Weights of a small transformer language model: MLP 1536 squared ReLU.
MLP neurons of a small language model. Each row is named by its layer, matrix (up: input weights) and neuron, and shows model dimensions 16-79. Each number is 128 + 32 x the weight over its row's rms, rounded and kept within 0 to 255.
A block is one neuron, or neurons of one layer that tend to fire together. After each block is what it responds to, as a language model described it from the Wikipedia text at the highest values.

L5.up173 [147 183 180 171 155  59 178  60 151 129  87 132 148 118 146  95 125 173 111 126  95  87 143  88 125 141 106 131 131 177  77 128 155 173 105 150 179 126 107 161 112 124 177 129 133 119 144 132  90 126 119  67 110 140 102  86  76 110 158 109 125 119 130 122]
L5.up199 [148 184 118 102 160 154 135 133 188  67 142 109  94  97 160 100 110 168 131 210 103 131  86 130 155  86 116 136 122 109 247 155 129 158 167 132 123 156 167 133 101 125 179 128 132 199  67 146 131  92 148 152 126 167 122 143 109 140 180 121  72 169 124 111]
L5.up240 [153 167  47 115  54 160  97 147 160 108 128  92 154 111 104  96 114  85 109 221  64 170 134 134 143  90 108 104 142 159  68 131 126 148 146 161 117 115 118 134 110 123 157 137 106 141 115 138 186  51 116 153 141 169 157  82  78 103 197 140 118 114 136  97]
L5.up325 [148 166 167  99 164  82 101 134  87 135 151 115 124 163 132 126 128  68 112 234 103  89 146 173 135 155 163  83 111 141  89 123 175 103  81 118 115 101  86 165  82 157 125 113 163 133 122 169 117  66 177 176 123 150  88  80 101 143 147 136 171 117  56 112]
L5.up537 [158 154  84 146 106 122 149 123 138 106  84 184  93 131 117 104 109  90 151 142  93 130 184 114  96 109 132 215 127 118 118 121 161 162 165 136 132 120 144 148  79  92  83 154 116 138  91 166 102  98 140 117 146 136 152 169 106 117 160 127 200 141 134 132]
L5.up782 [134 161 170 117 126 119  90 120 116  91 152 155 146 139 164 110 127 111 102 131 122 132 209 103 128 125 115 113 143  93 153 139 111 167  87 128 168 126 125 173 190 163 118 122 101  69 143 130 135 202 112 172 107 118 102  85 128 151 126 159  99  96 132 128]
L5.up1099 [ 84  40 148 188 118 130 120 168 174 126 121 174 143 136 106 124 146 144 108 100 175 168 120 110 127 142 119  84  91 106 120 142 101 145  93  96 113 123 153 135 122 106 101  99 127 106 149 141 109  37 135 106 154 117 199 108 104  87  82 126 127 111 150  70]
L5.up1138 [138 153  76 137  80 165 146 120 130 144 142  91 103 117  82  74 178  34  75 206 151 128 103 166 153 168 136 151  93 133 172 137 169 140 151 103 137 157  78 183 113 157 145 108 138  99 118 100 152 138 144 131  97 121 122  85  97  66 133 112 117 180 134 142]
Census boilerplate continuations

L5.up47 [128 141 123  68 179 117 137 218 144 105 128 160 167 177 123 168 163 106 116 116  84 145 103 146 141 146  90 134 102 128 149 145 178 148 157  93 124 204 121  95 142 138 142 206 143 134 107 192  73 168 123 134 132 172 104 148 185 117 106 142 129  83 129 153]
L5.up162 [200 145 159  87 103 111 133 119 117  57  50 123  54 140  77  96 111 174  82  99 138  89 164 141 129 146 146 112  80 144 106 143 118 143 126 175 103 118 102 120 137 103  97 190 113 124  84 148 150 174 133 154 144  96 114 130 156 100 114 172  94 111 126 104]
L5.up244 [118  85 138  85 158 129 124 121 115 125 177 150 129 191 161 144 157  83  46 138 152 148 124 151 114 110 160 160 174 113 106  89 121  86 144 121 127 111  92 133 161 111 140 138 132 113 146 121 168 123 107  72  78 181 135 123 124 112 133 159 160  97 127 119]
L5.up754 [157 154 141 151 173  92 176 138 132 115 115 125 134 172 120 111 107 158  89 167 122 170 132  99 138 143 176 157 144 142 181 134  71  90 117 136 146 126 156 137 161 150 125  90 170 170 149  98 119  88  78 117 136 151 137 167 102 153 171 108  97 118 167  92]
L5.up964 [ 78 146  84 133 202  81 101 151 120 109 170  49 135  69 144 131 117 163 139 127 142 172 172 154 119  98  64 160 129  94 116 196 201 145 164 189 152 111 103  84 116 115 122 194 136 141 114 129 111 120 131 119 165 106 109 137  92  96 101 129 133 143  82 130]
L5.up1188 [133 144 139 157 122 153 140 145  88 112 109 114 129 188 119 126 208 148  47  96 112 158 120  91 119 146 132 140 116  94 145  71 118 145 171 122 116 107 137 108  84 140 122 158 181 169 195 184  76 129 163 166 118 170 139 144 126 131 171 197 164 137 112 158]
L5.up1270 [186 113 119 208 140 150 110  74  90 166 120 103 113 129 143 149 169 129 132 166 121 108 153 116 169 157  99  89 176 107 122 172 141 153 145 126 106 116 125 111  92 193 146 117 148 116 109 156 153 150 162  79 142 151 139 152 111 102 126 120  58 139 127 109]
L5.up1292 [ 93  80 209 124 142 112 145 124 176 133  72 117 148 124 105 176 177 148 132 153  71 132 117  97 119 132 115 105 161  75  69 115 121 117  84 178 134 133 111 188 160  75 151 126 155 160  57 108 158  91 130 205 133 122 100 147 137 105 126 117 166 155 103 181]
It and word fragments

L4.up679 [ 98 140  96 135 155  98 119 110 115 133 216 161 140 137 119 135 157 127 113 148 149 166 149 132 137 180 144 112 137  85 108 117 136 162 154 126 162 101  81 198 103 159 143 176 164 139  86 143 155 101 109 120  49 147 116 153 120 159 119  83 119 139 144 140]
Article-like opening fragments

L4.up340 [108 140 137 155 113 131 126 144 111 130 128 138 105 132 139 164 121  92 148 173  57 142  87  68 108 142  96 137 147 110 116 128 118 136 143 138 152 100 177 137 119 110 164 171 215 123 143 168 152  94 138 136 118 105 105 125 113 145  87 143 151 112 152 196]
Clause-initial subject pronouns

L5.up6 [176 155 119 113 186 165 146 148 142  64 160 139 124 112  98  86 144 138 183 164 121 125  46 140 148 160  86 151 131 150 128 168 141 134 125 137 153 145 173 150 117 166 132 132 142 117  78  75 145  53  82 125 173 101  43 118 108 150 106 159  84 150 100 127]
L5.up129 [184 116  87  90 172 109 102 118 118 121  95 203 116  92  73  83  48 123 120 137 150 144 150 124 116 169  89 131 128 124  98 147 192 206 112 179 129 171 122 134 124 124 127 113 183 119 141 101 117 129 172 152 108 147 124 146 136 123 192 139  80 142 153 133]
L5.up353 [136  89 175 147 151  93 103 145 203 126 113 120  91 174 124 145 121 114  93 109  98 103 173 166 185 233 183  72 148 180 138 141 154 102 121 121 170 108 153 143 139 149 144 200 135 192 163 143 106  99 135  63 135 112 118  52 158  57 121 161  96 107 102 111]
L5.up379 [102 117 112 105 166  91 117 103 138  54 155 121 115 147  51 159 152  99  90 128 101 180  94 111 129 190 102 138 133 101 135 215 115  97 103  96 128 135 129 161 121 143 101 142 155 123 148 121  86 190 103  97 105 107  71 103 166 111 163 143 113  73 128 122]
L5.up462 [126  80 144  99 138 186  89  88 125 120 170 138 150 109 116 146 138 140 107 121 100 148 118 243 128 192 183 133 140 128 193 129  54  78 110 129 159  62 171 160  99 142  99 175  73 124  84 108 134 137 143 184 185 132  99 147 147 115 170 128 150  85 171 144]
L5.up732 [168 122 111  99 143 110  93 148 150 120 101 107 105 152 145  52 173 143 164 134 148 152  93 126 191 135 211 160 187 133 125 101 125  85 161 125 101 166 142 156  97 138 139 208 183  63 116 183 108 161 124 112  89 138 125 113 124 106 137 180 128  65  96 186]
L5.up768 [131 109 147 147 144 144 131 154 209  84 173 143 115 128  88 107  98 125 124 109 143 114 127  78 144 111 153 187 174 120 131 125 110 117 111 141 123 123 108  99 157 142 121 169 159 173 113 119 106 138 128 116 115 165 187 121  68 133 183 180 117 110 150  51]
L5.up1523 [123 138 130 154 207 159 114 103  79  99 128  17 138 179 118 147 210  65  93  97 123 169  97 161 113 117 243 156 150 110  91 133 158 104 180 154 133 122 107 136 121 131 116 114 159  92 132 161 102  97 117 122 106 121  93 158 158 132 176 180 126 111 120 130]
Leading digit 2

L11.up210 [143 129 202 140 132 108 135 112 104  94 117  79 111  73  93 127 129 114 120 125 179 129 159 126 119 125 132 119 147 103  50 112 117 120 187 132  89 146 118 138 156 174 102 143 160  78 141 147 137  63 139 129 121 130 102  97 115  89 154 167 176 124 185 156]
L11.up738 [121 186 151 149 112 106 122  95 122 151 115 145 170 150 122 112 123 128 178  93 161 144 127 142 156 136 172  67  93 135 119 162 111 115 132  51 152 109 145 145  89 158 107 123 149 128 129 112 111 133 143  64  68 148 113 158 177 162 147 114 160  89 139  71]
L11.up778 [129 141  98  83 116 120 128 132  98  67 126  88 150 110 171 144  82 122  83 115 150 100 198 169 143 132 176 119  96  47 117  75 120 128  96 115 153 101 107  91 142 110 139  78 127 109 129 122 127 140 145 145 123 131 191  79 104 109 105 145  80 128 134  87]
L11.up866 [ 94 126 151  95 145 110 122 140 120 117 178 143 113  99  98 141 124 134  91 101 105 166  89 179 147  79 139 103 128 116 153 217 187 107 161 185 205 101 117 117 154 117 113 160  55 103 137 123 143 144 153 153 150 117  88 104 173 162 125 145 127 163 195 117]
L11.up932 [141 138 114 131 133 119 110 141 146  72 156 165 185  68  42 151 104 158 126 141 150 144 105 153 134 106  96 124  53 134  72 111 182 160 145 152 172 163 216 114 105 102 136 130 223 126 129  89 101 122 126 113 140 150 116 112 152 145 153 143  72 128 152  97]
L11.up1075 [ 98 177 121  96 129 153 152 166 151 100 160 136 116 121 139  79 127 122 107 134 109 149 143 170 121 106 169  80 193  90 153 142  79  78  94 171 121 119 195 132  62  68 172 145 146 184  97 149 119 160 122 132  99 120  77 219 115 150 137 145 135 153 144 142]
L11.up1187 [184 129 208  77  93 152 150 109 134 108 165 117 116  87 120 149 102 137 113 118  89 157 105 189 134 140 139 113 121 104 157 179 111 103  93 124 118 111 128 134 105 160 123 115 152  78 131 168 162 139  95 174 153  82 112 126 158 113 138 180 112 119 162 129]
L11.up1436 [138 145 113 166 132 166 141 146 180  68 117 133 134  93 141 181  85 131  63 167  99 136 142 121  96 121 166  93 164 187 129 150 110 119 110 145 157  97 135 103 117 149  83 129 143 158 115 107 106  92 169 129 135 101 129 102 132 130 169  74 118 150 171 166]
Year first digit

L4.up1311 [128 179 158 125 124 143 136  58 142 102  98 121  98 164  88  80 135 164 186 113 104 152 125 154 114  68 136 102 152 146 145 139 140 180 113 169 101 201 146 158 157 172 214 124 120 117 100 191 117 161 192 152  93 122 147 144 127 155 118 140  62 148 199 157]
Auxiliary verbs and adverbs

L5.up13 [116 165 148  96 107  51 130 155  82 102 135 119 108 120 116 100 186 153 107 128 103 113 181 140 145 153 116 121 134 138 151 186  77 124 143 137 124 163  91  95  83 115 121 135  66 141 152 179 108  70 147 129 210 128 101 142  58 122 129 136 168 127 120  84]
L5.up487 [160 177 155 133 158  71  96 127  81 139 147 113 110  98 128  87 114 142  39 151 104  98 151 126 157 151 127 134 146 140 143 113 135 151 121 122 158 112 112 134  90 119 107 169 136  97 136 134  94  93 144 138 139 157 111 126 133 119 149 166 159  58 167 247]
L5.up544 [105 159 145 133 119 108 120 166 142 173 187 188 127 141 127 127 133 103  99 186 102 153 128 116 241  80 152 110 133 144 106 106 134 113 102 139 131 113 104 150  83 158 135  92 147 105 102 109 107 136 129 115 108 173  73  94 160 145 155 113 205 136 121 219]
L5.up572 [172 160 131 158 155 149 127  94 147 171 119 111 115 121 128 165  94 105  78 125 124 104  81  83 108 182 187 117 133 157 123 172 122 174 160 123 103 153 175  77 128 124 101 154 168  95 164 129 122 118  90 149  81 124 126 123 149 134 142 155 149  79 181 170]
L5.up621 [205 176 106  95 108 126 159 156 152 118 140  92 174 111 170 115 166 146 109  59 145 170  96 116 125 171 137 164 183 122 150  97 140 178 131 104 153 163 152 132 161 193 113 172 133 104 139 110 114 116 156 176 103 127 140  65 176 120 130 153 130 114 177 182]
L5.up819 [149 127 167 165 180 132 102 155  86 103 108 105 131 113 112 117 124  44 105 193 140  65  83 207 159 163 144 122 145 102 154 157 156 111 101 147 150 139 105 159 142  58  61 115  85 150 111 146 139 132 155 149 124 127 211 132  90 137 159 129 102 139 150 156]
L5.up927 [100 145 141 132 177 102 155 122 109  79 153 145 139 147 179  85 153 118 144 121 116  92 130 143 117 139 146 211 109 135 163  51 139 159 124 151 138 137 132 208 148 180  94 140 159  83 168 174  99 154 123  97 170 130  79 122 167 146 150 118 170 132 160 169]
L5.up1460 [ 97 119  61 217 138 131 113 133  87 114 148 118 168  75 144  94 104 137  70  84 161 122 145 132 129 146 148 104 134 149  89 174 121 136 117 129 100 117 120 130 109 119  63 181 195 168 108 161 123 134 132 171 110 105 118 122 129 133 130 126 120  92 129 181]
Mid-word "ir" fragments

L11.up78 [ 91  79 114 116 154 140 170  80 109  80  98 137  65 146 162 185 125 133 137 106  45 137  98 150 115 149 149 137 102 139  98 154 115 157 152 168 160 125 131 123 121 103  88  95 142 170  65 160 165  75 126 110 105 153 120  80 140  87 128 104 180 156 105 132]
L11.up217 [174 136 145 128 201 102 128 150 113  88 138  94 106 172 145  75 193 187 133 178 115 148  93 100 100 121 160 132 116 107 120 153  77 124 123 133 180 149 134  69 145 150  91 123  98 137 119 135 125 130 136 167 122 141  55 122 110  86 163 206  95 114 184  94]
L11.up356 [131  92 155 145 170 148 117 150 111 108 142 105 132  99 162 122 138 139 166  92 110  68 171 112 104 167 152 166 162 106 102  97 121 158 107  83 104 117 104  93  87  96  94 227 143 124 134 121 120 152 139 189 131 110 155 157 118 161  78 104 140 107 104 170]
L11.up443 [160 158 158 166 105 145  94 142 143 126  79 136  43 132 141 156 118 149 111 127  94 119 117 177 105 138 195 130 131 120 113 111 155 138 105 114 130  79 101 115 121 117 114  46 156 121 118 192 136 117 115  52 160 138 185 101 141  76  99 142 155  94  92 133]
L11.up1089 [172 124 186 104 125 182 135  99 123  94 120  96 140 138 105 125 110  94 119 120 118 156 142 121 117 137 119 114 125 102 165 161 134 154 121 159 100 111 130 117 109 120 103 151 106 201 166 175  86  96  95 152 118 145  69  84  88 134 126  84  68 131 199 172]
L11.up1190 [137 140 119 117 184 158  82 173 123  93 138 127 124 169 134 127 135 156  79 160  58  56 124 133 168 148  78 142 145 106 127 108 123 167 184 129 152 159  99 181 163 123 160 127 190  84 112 153 158 105 149 125 116 177  78 111 173  95 112 155  93 139 133 101]
L11.up1440 [117 141 130 139 152 131 182 187 110 117 141 191 131 162  62  62 105 155 123 114 146 175  95 143 147 141  87 129 123 113 119 111  95 168 125 115 183  95 102 181 117 110 119 143  74 203 117 117 132 135 182 151 149 139 128 149 107 122 103 205 106 102 133 136]
L11.up1448 [ 81 127 136 113 152 211  88  78 172  85 152 103  90 193 116 114 108 180 187 169 143 130 103  96 190 169  94  96 100 139 152 127 143 127 138 199 119  82 116 124 127 179 107 104 170 107 107 158 190  77  88 109 135  99 107 149 112 192 132 163  90  89 162 132]
Subject pronouns, name-starts

L5.up718 [145 127 131 130 193 138  81 147 128 129 155  99 101 143 100 134 121 179 140 138 167 145 172 137 100 157 110 102  43 124 116 146 130 121 152  75 127 164  75 138 150 151  98 112  89  78 112 177 145 104 161 155 114 168 111 179 146 114 178 137 102 126 112 119]
L5.up1107 [ 70 100 143 107 150  70 104 159 119 136 105  86 163 135  91 117 119 148 190 125 142  37 149 178 123  90 174 119  72 121 134  79 106 135  57 151 113 132 154 153  99  97 172 115 124 138 168 125 111 167 162 151  98 213 130  81 123 123 144  51 127 126 119 109]
L5.up1134 [126  82 183 158 137 102 133 181  89 145 136  86 126 151 138 106 162 110 157 108  96 104 153 143 153 108 154 122 140 136 114 118 114 116 122 106 113 137 134 151 162 118 157 159 148  95 201 109 106  72 120  84 147 117 168 176 142 126 118 126 103 118 126  77]
L5.up1139 [129  83 129 165 136  98 157 165 158 137 135 165  72 143  32 162  99 152 126 102 143 128 207  91 152 107 175 135 146 168 112 181 148 159 138 158 112 118 120 125 134 130 161  92 168 132 120 136 127 121 173 132  75 164 122 140 119 142  90 117 101 129 104 175]
L5.up1146 [127 121  92 149 134 147  80 192  87 152 185 125 103 164  53 128 109  76  71  89 109 127 143 102 152 207 122 147 110 109 122  64  99 167 102  98 124 172 138  84 121 125 117 146  72 117 214 133 134 121 175 138  73 143 137 103 126  48 115 123 116 143 114 104]
L5.up1189 [162  76 111 101 151 139 137 194 102  74  92 158  86 122 143 133 144 101  96 151 124 158 151 148 106 102  67 192 137 150 105 129  80  76 159 191  83 108 172 131 131 163 181 159 130 150 113 120 118 147 146 145 103 156 135 131  83  92 138 138 124 146 130 138]
L5.up1251 [ 94 182 112 151  94 104 108 123  80 120 163 145 136 111  12 130 159 104  98  82 109 103 110 180 126  97  92 131 178 184 141 131 150 158 112 178 157  52 101 124  99 143  59  98 129 112 168 173  96 108 128 125  64 178 136 130 159  69  99 118 133 165 116  70]
L5.up1320 [135  92 154 158 144  94  61 214 132 126 120 104 118 134 108 160 148 144 130 134 126 118 176 137  41 149 181 132 112 214  98 151  84 149  93 136 120 139 151 145 136  90 114 127 121 141 146 154  63 168 196  54 134 166 128 141 109 137 124 148 110 107  88  82]
Word right after subject

L11.up321 [155 120 110  93  96 104 171  82 116 120 118 134 186  75 143  79 107 168  91 137  61  46 100 103 127 101 158 125 112 164 133 160 157 143 143 103 101  89 115 177  92  65 180 168 127 181  83 156 119  83 118  96  97 118 148 169 133 107 120 103 181 132 121  74]
L11.up396 [121  97 165 160 175 192  60 132 105 113 147 101 175 103 123 125  93 130 163 101 158 155  96 106 136 192 141 103 104  93 112 158 150 113  83  85 152 116  98 155 109 145 105 100 117 218 127 116  64 124 160 109 104  44 135 117 105 113 123 144 140 109  64 106]
L11.up684 [111 128 110 135 117 159 127  54 120 126  88 124 161 151 198 128 158 109 181 103 129  97  66 109 186 181 120 120  98 196 104 146 174 128 206  80  96  42 118 119 120 105 110 147  98 123 122 131  61 138 124 124 174 106 178 164 157  88 119 114 168  62 192  91]
L11.up697 [180 160 104  76 116 119 135 126 171  42 139 113 120 108 142 109 123 138  83 127 144 122  74 141  79 111 128  32  53  90 109 139 132 119 135 145 138  86 181 151 155 110 136 115  86 185 139 140  57  85  78 149 112 132 141 117  91 117  60 113 129 101 158  95]
L11.up873 [151 108 145 122 121 110 193 158  73  76  96 130 161 117 155  95 118 118 138 138 116 111  90 117 121  96 160  86 140 158  95 172  93 174 126 140 146  81 126 108 136 163 139 145 148 134 138 154 150 164 102  97 154  93 116 105 117 163 137 119 181 132 140 153]
L11.up972 [ 90 118  87 126  90 124 132 109 136  77 106  90 145 159 147 123  91 205 132 100 123 120  78 138 139 149  70 106 192 102 142 139  64 147 109  94 150 105 104  64 100 119 168 163 138 163  98 117 100  89 119 118 179 109 134 112 137  97 144 151 137 126  92 152]
L11.up1500 [107 146 159  93  90 121 135  72 109 139  92 107 156 133 100 137  87 132 213 113 140 113 147 146 102 164 132 149 130  40 193 148 151 160  87  73 123 108 117 175 155 121 133 117 162 176 137 144  87  96 177 167  67 125 147  91 181 127 116 118 160 117  96 156]
L11.up1524 [161  30 110 134 159 101 136 131 118  80 121 125 127 112 125 136 113  75 142 150 108 117  81 107  81 137 135  83  68 176 139 141 125 102 119 144 163  52 169 168 170 138 115 145 121 135 128 177 100 125 149 149  95 118 150 160 176 139 159 132 111 101 148  50]
Formulaic text continuations

L11.up191 [147 112 150 175 130  91 125 103 139 125 156 130 178  99 149  92  88 142 146 162 191 131 145 118 140 186 113 108 117  74 207 141 100 140 125 208 154 150 181 152  74 118 150  67 170 127 115 112  98 130 196 127 169  82 176 162 145 118 106 133 158 135  93 109]
L11.up260 [169  72 124 112 173 107 108 108 114 111 148 164  89 159  82  80 101  92 132 136 169  56 108 163  90 115 143 133  74 107 137  90 124 198 165 142 144 115 133 119 122 168 123 154  55 135 127 147  62  98 179 183 130 118 148 146  89 153 117  70 114  94  92 121]
L11.up300 [143 114 103  70 183 186 100 113 163 141 141  98  53 131 146 138 113 146  71 127 128 137 130 152  71  90 120 146  95 125 156 120 163 177 164 119 134 125 108 124 177 143 143  80 100 125 141  64 141 146 108 163 129 145 152 186 169 108  79 171  77 174 125 145]
L11.up586 [155 129  16 146 112 158 147 114 104 161  96  76 125 100  54  81 152 102 120 173  88 163 132 151 227 176  87  49 136 103 102 121 139 152 120 195 139 111  86  83  81 200 125 116 151  99 142 149 112 132 187 159 168  94 128 151 167 114 116 103 103 125 161 125]
L11.up851 [100 114 102 118  69 155 109 148 108  87  78  89 147 123 107  32 139 113 155 178  61 108 110 140 175 132 123 157 146  71 119 100 111 122 130  70 172 120 176  88 131 156 154  93 138 142 164 124 156 163 187 130 154 171 133  94 161 128 137 105  92 130 114 141]
L11.up1030 [ 72 132 102 103 147 133  97 176 158 113 153 114 146  68 129 114 110  96 126 129 128 105  90 151  95 157 121 185 134 169  77 159 102 127 115  89 190 127 126 121 146  84 119 101 146 111  76 157  51 130 125 136 137 112 177  68  98 149 125 136  62 155 122 159]
L11.up1346 [169 138 144 106 153 182  82 128 148 104 152  76 132 130 147 104 168 123 102 105 120 173 102 104 169 103 165  76 135 133 114 187 162  76 156 131 203 140 129 156  62 137 143  93 116 115 160 124 101 114 123 108  84 101 192 150 141 111 146 114 186 141 171 153]
L11.up1461 [177 153 110 119 166 101 122 189 150 130 116 145 125 118  71 144 118 130 111 156 132  90  72 176 129 161 182 132 109 105  93 147 100 144 135 229 190  88 149  95 103 128 141 109 150 126  77 118  15 103 152  86 171 172 108 114 111 161 142  89 128 215 120 127]
Passive auxiliary verbs

L4.up1261 [123 167 175 111  89 159 132 130 130 111 155  92 103 124 127 189  83 123  69  59  48 104 152 134  55 106 140 181 166 151 154 138 126  91 170 134 183  88 129 125 140  78 193 110  98 133 113 112  84  97  90  61 125 100 114 171 145  74 132  83 152 164  60 134]
Word-initial letter A